From a checkpoint of a small transformer trained on Wikipedia.
Size: 6 heads of 32, 5.75M parameters.
Architecture: LayerNorm before each block, learned positions, no biases in attention or MLP, tied embeddings.
Training: a variant of Muon for these matrices, 7972 steps.
MLP neurons of a small language model. Each row is named by its layer, matrix (down: output weights) and neuron, and shows model dimensions 48-175. Each number is 200 + 30 x the weight over its row's rms, rounded and kept within 0 to 999.
A block is one neuron, or neurons of one layer that tend to fire together. After each block is what it responds to, as a language model described it from the Wikipedia text at the highest values.

L4.down195,215,240,180,174,202,176,181,188,202,200,150,140,189,203,216,236,248,164,201,172,191,148,180,168,234,185,216,192,240,227,212,229,222,200,197,190,241,181,208,177,228,186,232,170,262,202,202,201,175,145,216,206,234,204,205,186,194,215,204,221,167,169,261,231,180,159,165,237,247,256,188,236,186,218,224,170,204,148,205,255,232,209,184,193,179,248,247,234,239,170,177,168,176,129,206,154,174,216,191,232,198,151,215,263,217,206,197,222,187,181,208,216,210,174,200,181,209,174,104,207,220,230,205,183,209,198,237,211
Responds to: Mid-word fragments and year prefixes

L7.down47,193,211,223,160,179,186,186,168,204,254,229,174,233,238,215,149,221,255,199,187,209,178,224,181,208,178,196,205,199,212,278,175,202,177,197,189,175,172,235,192,193,181,180,184,241,261,192,213,219,223,182,242,193,161,160,210,221,157,237,149,187,216,242,194,220,194,207,169,186,204,180,218,207,195,226,249,257,215,145,181,185,225,263,189,196,210,216,201,213,142,206,188,258,236,185,154,204,204,166,169,191,171,163,201,151,201,188,225,228,192,235,162,201,277,226,185,201,188,238,195,193,241,216,233,185,203,225,193
L7.down125,202,177,132,203,146,226,191,219,198,250,204,205,153,221,165,225,251,208,196,149,218,168,155,213,220,228,186,186,186,141,186,200,258,227,227,221,165,165,230,224,168,179,201,226,235,168,185,158,195,191,220,207,212,187,193,188,195,172,217,207,198,197,209,240,273,189,228,239,229,207,168,169,183,148,177,175,215,231,135,180,205,227,178,182,171,242,201,232,203,228,201,190,223,209,193,142,180,185,204,176,178,217,263,210,236,169,134,205,179,173,173,183,177,184,206,237,202,193,199,238,155,221,208,216,179,150,181,235
L7.down262,167,177,193,191,226,176,164,165,207,209,188,232,167,164,260,228,199,181,181,198,191,137,220,205,230,227,203,145,221,204,166,225,195,186,180,219,166,159,240,254,185,194,139,194,169,238,134,204,165,163,241,236,206,171,135,203,220,172,207,225,215,258,194,242,181,218,173,243,200,177,203,192,204,143,183,203,223,214,266,200,162,204,158,234,199,238,222,269,168,211,203,210,233,189,144,206,189,212,166,200,168,189,208,180,269,227,225,172,203,183,158,215,222,187,182,223,190,207,208,215,208,213,184,183,141,194,217,235
L7.down381,229,204,225,211,235,104,190,176,182,174,199,213,206,177,271,181,158,194,192,218,142,220,187,248,241,197,152,220,214,187,209,218,170,207,199,188,184,194,185,203,185,189,204,200,167,201,179,163,225,140,237,222,236,222,236,150,165,211,177,217,190,241,319,161,186,160,243,232,177,230,183,222,197,252,157,128,216,206,220,216,192,194,195,166,179,214,218,235,204,197,226,181,198,207,126,203,186,217,187,172,201,173,195,176,228,195,208,190,225,255,142,236,223,226,211,227,259,201,218,198,219,177,258,197,249,221,186,204
L7.down762,184,217,146,216,209,206,234,230,207,203,192,220,187,179,220,201,142,210,206,221,197,173,180,203,225,194,226,238,173,235,226,217,210,211,186,191,193,209,229,206,167,201,183,218,203,161,172,250,270,183,203,182,230,193,236,158,208,152,246,275,162,229,234,195,166,169,177,216,182,170,172,215,191,232,209,236,172,215,212,214,216,255,219,174,225,215,184,211,236,116,174,199,253,141,164,224,221,237,150,192,223,243,205,202,191,94,228,192,191,227,218,206,251,119,232,248,191,207,199,217,176,251,169,177,180,210,195,219
L7.down778,225,148,195,165,214,173,180,229,218,240,207,245,228,236,270,185,200,175,203,166,202,186,185,263,244,219,203,204,159,188,216,178,176,164,183,180,198,207,197,145,206,199,237,230,178,140,188,149,201,215,207,246,232,234,182,186,193,196,170,200,216,211,155,217,212,234,214,211,197,198,188,219,175,241,149,208,241,210,139,190,213,233,217,203,224,121,191,185,224,243,193,233,225,161,140,224,209,240,167,147,214,188,227,220,248,223,187,204,171,233,154,144,159,228,198,210,242,184,257,215,226,191,239,161,194,169,171,197
L7.down858,189,247,192,242,238,188,188,140,198,197,158,214,178,163,238,206,214,201,189,151,219,252,165,231,201,197,179,209,205,183,245,230,195,202,167,199,205,218,176,191,173,190,203,170,183,197,238,149,191,229,163,225,227,211,204,181,185,178,124,165,206,189,213,169,191,240,200,203,207,177,148,182,181,173,219,208,172,197,158,201,204,197,186,209,200,176,163,236,245,207,238,236,255,179,205,232,193,292,173,207,203,208,167,253,163,222,130,173,223,205,150,241,181,233,182,214,245,177,212,149,179,221,175,162,187,245,209,192
L7.down955,231,219,182,196,173,197,145,193,255,201,180,146,172,249,187,204,216,186,215,222,161,169,198,217,247,253,180,222,225,233,211,189,189,230,186,161,209,234,187,164,150,170,204,200,189,175,156,194,184,201,174,201,161,202,191,212,178,195,151,168,211,154,236,208,191,209,163,216,193,230,223,159,204,197,191,172,148,176,231,199,237,227,195,194,193,183,249,208,178,236,182,194,240,194,210,140,173,247,176,240,255,207,137,213,168,225,177,227,202,209,205,201,231,257,196,193,254,203,206,211,180,151,196,273,178,176,160,207
Responds to: Word-start fragments like sp

L7.down98,227,201,203,152,234,256,214,241,203,211,223,172,191,189,213,243,209,117,196,213,211,218,189,186,180,252,194,212,210,184,180,145,225,235,185,210,203,217,201,193,167,204,186,244,243,239,197,188,153,160,191,194,185,195,129,201,236,170,203,192,216,188,288,208,183,186,185,203,208,204,200,197,104,169,164,238,224,193,205,230,169,229,210,188,214,210,229,227,173,183,175,196,244,231,195,196,113,163,199,172,183,169,182,242,230,214,168,225,248,196,165,191,203,164,196,155,197,185,198,246,182,206,197,192,240,178,231,202
L7.down174,256,163,190,206,171,216,222,157,172,159,214,197,244,213,172,176,222,202,246,186,167,200,185,147,185,203,192,177,259,201,157,245,193,205,230,180,212,212,200,139,229,200,221,227,215,194,218,236,176,167,219,177,238,198,179,162,228,236,167,201,247,198,226,233,211,153,213,208,173,100,223,220,153,200,212,214,222,214,208,243,191,168,218,240,222,158,196,239,189,231,257,178,158,247,145,178,197,112,235,240,200,221,178,198,167,224,200,214,204,169,232,195,226,193,182,219,128,186,190,201,196,240,187,212,250,179,229,198
L7.down273,198,242,189,170,221,191,205,224,214,208,189,229,251,151,209,174,181,171,223,203,178,222,217,212,218,174,175,168,135,167,209,205,192,222,187,264,179,160,212,187,205,147,217,244,201,144,188,218,225,259,196,235,186,163,177,229,197,259,211,205,228,186,240,151,193,203,246,232,160,180,164,218,232,194,146,152,139,181,215,152,184,164,236,190,184,264,182,178,233,187,223,174,152,185,193,203,231,195,227,218,226,161,229,177,249,124,200,156,180,208,186,226,176,207,159,198,205,185,157,246,217,160,244,157,176,224,198,139
L7.down406,270,221,205,209,209,203,203,188,183,188,239,237,191,221,195,177,168,115,208,183,211,200,180,182,212,221,209,214,159,221,243,176,199,166,195,173,170,246,170,184,196,209,216,190,196,161,216,190,156,198,172,196,201,163,109,135,212,230,200,186,217,158,312,167,196,174,233,244,208,159,214,237,72,195,190,248,225,191,180,189,191,230,231,257,257,198,189,203,201,129,200,245,265,195,206,173,226,225,240,188,173,194,213,183,214,182,179,240,186,198,210,207,197,172,213,220,201,178,186,181,217,211,218,198,200,155,159,200
L7.down516,221,194,192,241,208,218,223,257,218,180,247,241,171,141,151,191,148,209,170,260,169,237,221,196,223,135,253,185,167,189,266,179,223,190,186,222,219,220,248,214,217,180,218,189,176,159,176,196,229,207,194,191,156,221,258,200,230,215,239,189,247,191,191,154,210,218,233,172,191,202,194,218,168,140,159,188,166,226,218,191,170,126,206,144,197,194,189,205,199,241,157,196,193,223,198,248,193,209,178,216,209,204,165,197,227,214,187,183,181,238,192,194,173,204,225,168,181,248,229,208,199,168,195,154,247,225,157,178
L7.down705,278,174,230,194,220,218,205,192,226,226,241,123,196,176,187,228,233,194,262,208,233,207,219,197,204,247,159,144,206,158,202,194,224,177,201,176,268,178,168,215,209,235,200,199,198,206,180,196,242,214,227,214,185,191,187,159,232,203,212,193,182,198,177,207,236,159,202,200,139,224,198,216,199,263,182,202,130,167,200,156,208,240,176,215,202,170,129,200,224,241,195,187,229,215,181,203,193,194,214,194,182,163,190,242,222,242,146,163,215,225,236,252,192,192,235,173,192,232,247,160,210,195,186,164,200,165,201,234
L7.down820,158,187,206,160,165,163,208,197,231,233,136,174,184,201,205,215,232,201,196,209,161,198,229,213,152,107,249,176,163,228,185,204,260,223,212,206,235,177,203,204,205,174,183,209,235,219,233,193,275,236,194,146,228,227,229,158,282,185,201,196,195,238,156,184,146,207,199,184,208,175,179,165,183,185,180,199,194,201,129,239,237,195,176,182,200,218,158,180,169,171,212,205,229,165,211,206,196,223,238,213,234,215,262,230,181,213,192,177,185,193,175,175,185,214,163,242,222,146,210,180,184,175,163,225,171,202,247,191
L7.down916,172,225,172,181,246,239,194,186,233,210,207,257,206,240,193,217,203,151,229,221,211,195,166,178,227,146,262,199,212,188,169,193,208,165,167,224,194,222,201,191,209,179,215,252,211,199,176,193,205,206,183,231,192,220,131,210,201,196,169,175,175,175,340,215,188,158,228,235,185,180,165,258,64,174,259,209,177,195,218,199,203,245,189,223,182,221,189,197,220,176,208,214,194,191,215,161,246,250,200,201,212,194,191,162,163,242,224,191,192,182,221,192,185,214,186,147,238,180,197,178,214,162,237,221,208,198,241,167
Responds to: Mid-word pieces after an opening fragment

L6.down34,200,180,164,169,187,206,183,245,173,201,168,182,198,209,236,133,209,195,209,215,207,139,217,215,276,143,250,203,173,186,214,231,189,220,235,199,146,192,211,225,203,189,283,218,186,145,202,195,170,199,187,205,237,97,152,216,237,187,177,166,186,223,191,205,214,208,194,182,194,189,165,206,186,277,249,193,249,202,212,141,242,252,242,211,168,177,199,191,236,191,195,184,192,202,166,203,165,225,161,162,200,224,231,180,235,227,187,267,229,228,199,221,251,172,178,225,229,238,197,214,214,175,198,236,229,148,235,170
L6.down101,201,158,172,130,205,167,183,175,238,140,204,162,208,251,183,219,215,158,208,178,223,155,209,265,224,174,238,202,234,223,208,194,182,201,233,190,198,161,178,213,193,209,196,109,204,191,185,198,232,194,204,175,203,192,195,200,196,206,182,205,234,216,251,191,196,211,175,238,203,242,116,204,258,188,220,190,223,232,230,167,242,243,208,256,220,178,216,168,171,166,181,184,198,254,155,174,224,218,164,204,216,206,136,185,235,208,183,220,197,218,226,177,208,206,220,227,224,189,163,217,165,162,185,167,200,206,224,202
L6.down243,185,159,152,203,149,210,155,189,204,255,198,190,212,145,200,229,235,231,251,169,172,188,215,225,220,250,138,158,202,204,210,209,240,245,167,205,243,229,192,165,189,229,245,220,196,222,187,218,201,199,214,235,206,207,145,211,193,196,258,197,222,264,237,171,198,214,233,120,161,140,159,271,226,278,211,204,227,199,226,180,215,191,204,195,230,216,193,135,239,210,213,193,204,216,160,255,191,270,173,207,206,207,251,206,191,175,219,185,193,160,181,185,135,158,214,247,234,214,175,177,120,161,242,188,190,183,195,229
L6.down274,223,164,240,187,191,197,198,167,243,179,207,161,180,267,164,179,259,214,200,219,194,263,171,195,196,181,196,154,213,192,175,168,213,148,215,171,165,186,181,168,190,178,194,208,210,196,190,244,194,262,156,161,194,183,217,164,217,184,208,183,233,223,251,175,276,209,224,215,139,231,172,187,176,209,211,208,227,156,186,215,167,201,223,239,170,175,208,254,206,128,164,148,220,229,227,214,244,198,180,187,222,230,177,142,224,213,198,258,185,235,170,190,209,224,187,216,226,199,223,158,229,162,211,263,169,203,249,191
L6.down375,174,176,180,176,142,179,188,213,227,241,188,156,246,201,210,193,180,157,223,198,212,240,202,200,170,171,210,190,192,190,163,225,246,189,183,188,237,174,171,227,171,177,226,191,198,193,170,215,187,232,148,215,115,188,134,211,237,238,256,211,183,234,171,172,197,189,189,178,270,223,187,247,208,204,227,223,172,203,194,189,199,197,226,201,211,227,197,179,197,210,182,221,168,270,211,186,210,195,181,248,229,271,202,161,207,180,156,239,198,233,206,281,203,205,239,165,193,222,229,212,212,200,212,217,255,190,195,102
L6.down476,186,165,189,212,192,212,167,199,221,184,154,230,263,170,242,209,238,208,157,244,172,237,196,207,213,269,227,178,203,220,186,174,247,253,194,186,207,245,145,201,168,194,192,153,179,194,215,245,224,221,144,229,156,166,222,133,194,229,115,182,177,189,179,207,242,216,263,235,194,204,240,218,192,224,161,238,219,199,192,220,221,224,139,214,219,199,228,151,239,206,165,156,196,238,169,157,230,212,126,216,178,232,219,183,216,192,174,185,151,168,206,158,152,167,174,205,191,243,156,190,192,218,168,207,179,179,241,191
L6.down628,220,137,204,198,198,202,156,189,229,222,157,193,184,219,159,170,191,200,215,155,241,227,209,213,243,183,198,166,191,168,214,225,183,197,223,183,174,249,201,174,255,223,155,190,223,135,199,200,238,174,223,180,182,212,210,125,234,222,184,181,198,207,168,239,184,178,240,183,221,218,201,147,219,195,187,266,236,198,138,186,212,154,187,235,193,150,233,231,209,184,223,211,219,148,164,208,187,206,197,189,173,250,177,200,244,236,171,225,244,174,209,192,238,120,158,148,204,161,213,218,216,186,215,207,187,186,266,192
L6.down876,175,230,195,215,208,242,236,167,224,195,206,210,216,233,152,160,177,238,211,179,257,175,219,202,175,155,281,145,216,231,210,185,224,205,189,241,112,188,211,154,198,212,212,218,167,183,243,181,150,172,258,241,189,189,215,227,250,206,217,231,219,177,239,165,170,181,234,184,138,166,184,240,212,199,193,150,164,202,227,174,182,246,212,211,247,217,134,219,191,215,234,190,191,153,174,219,209,245,161,183,179,234,243,208,215,213,190,233,205,263,168,188,220,202,214,215,239,177,136,193,238,138,189,195,215,234,212,202
Responds to: Word-initial fragment sp

L4.down562,214,178,230,241,190,190,141,214,208,225,179,123,198,198,238,182,241,193,206,194,213,170,206,215,218,191,243,151,230,195,183,214,191,183,210,168,219,169,172,135,205,211,119,145,154,207,154,178,150,199,219,211,209,182,168,232,211,180,189,188,211,197,174,176,221,270,244,202,200,184,207,199,212,201,194,187,193,253,242,153,198,173,156,236,209,245,169,190,179,173,174,206,187,245,198,180,150,217,237,216,170,181,196,204,206,201,221,274,229,215,265,201,223,150,211,241,227,220,167,219,230,194,190,229,193,197,128,190
Responds to: Word-initial consonant clusters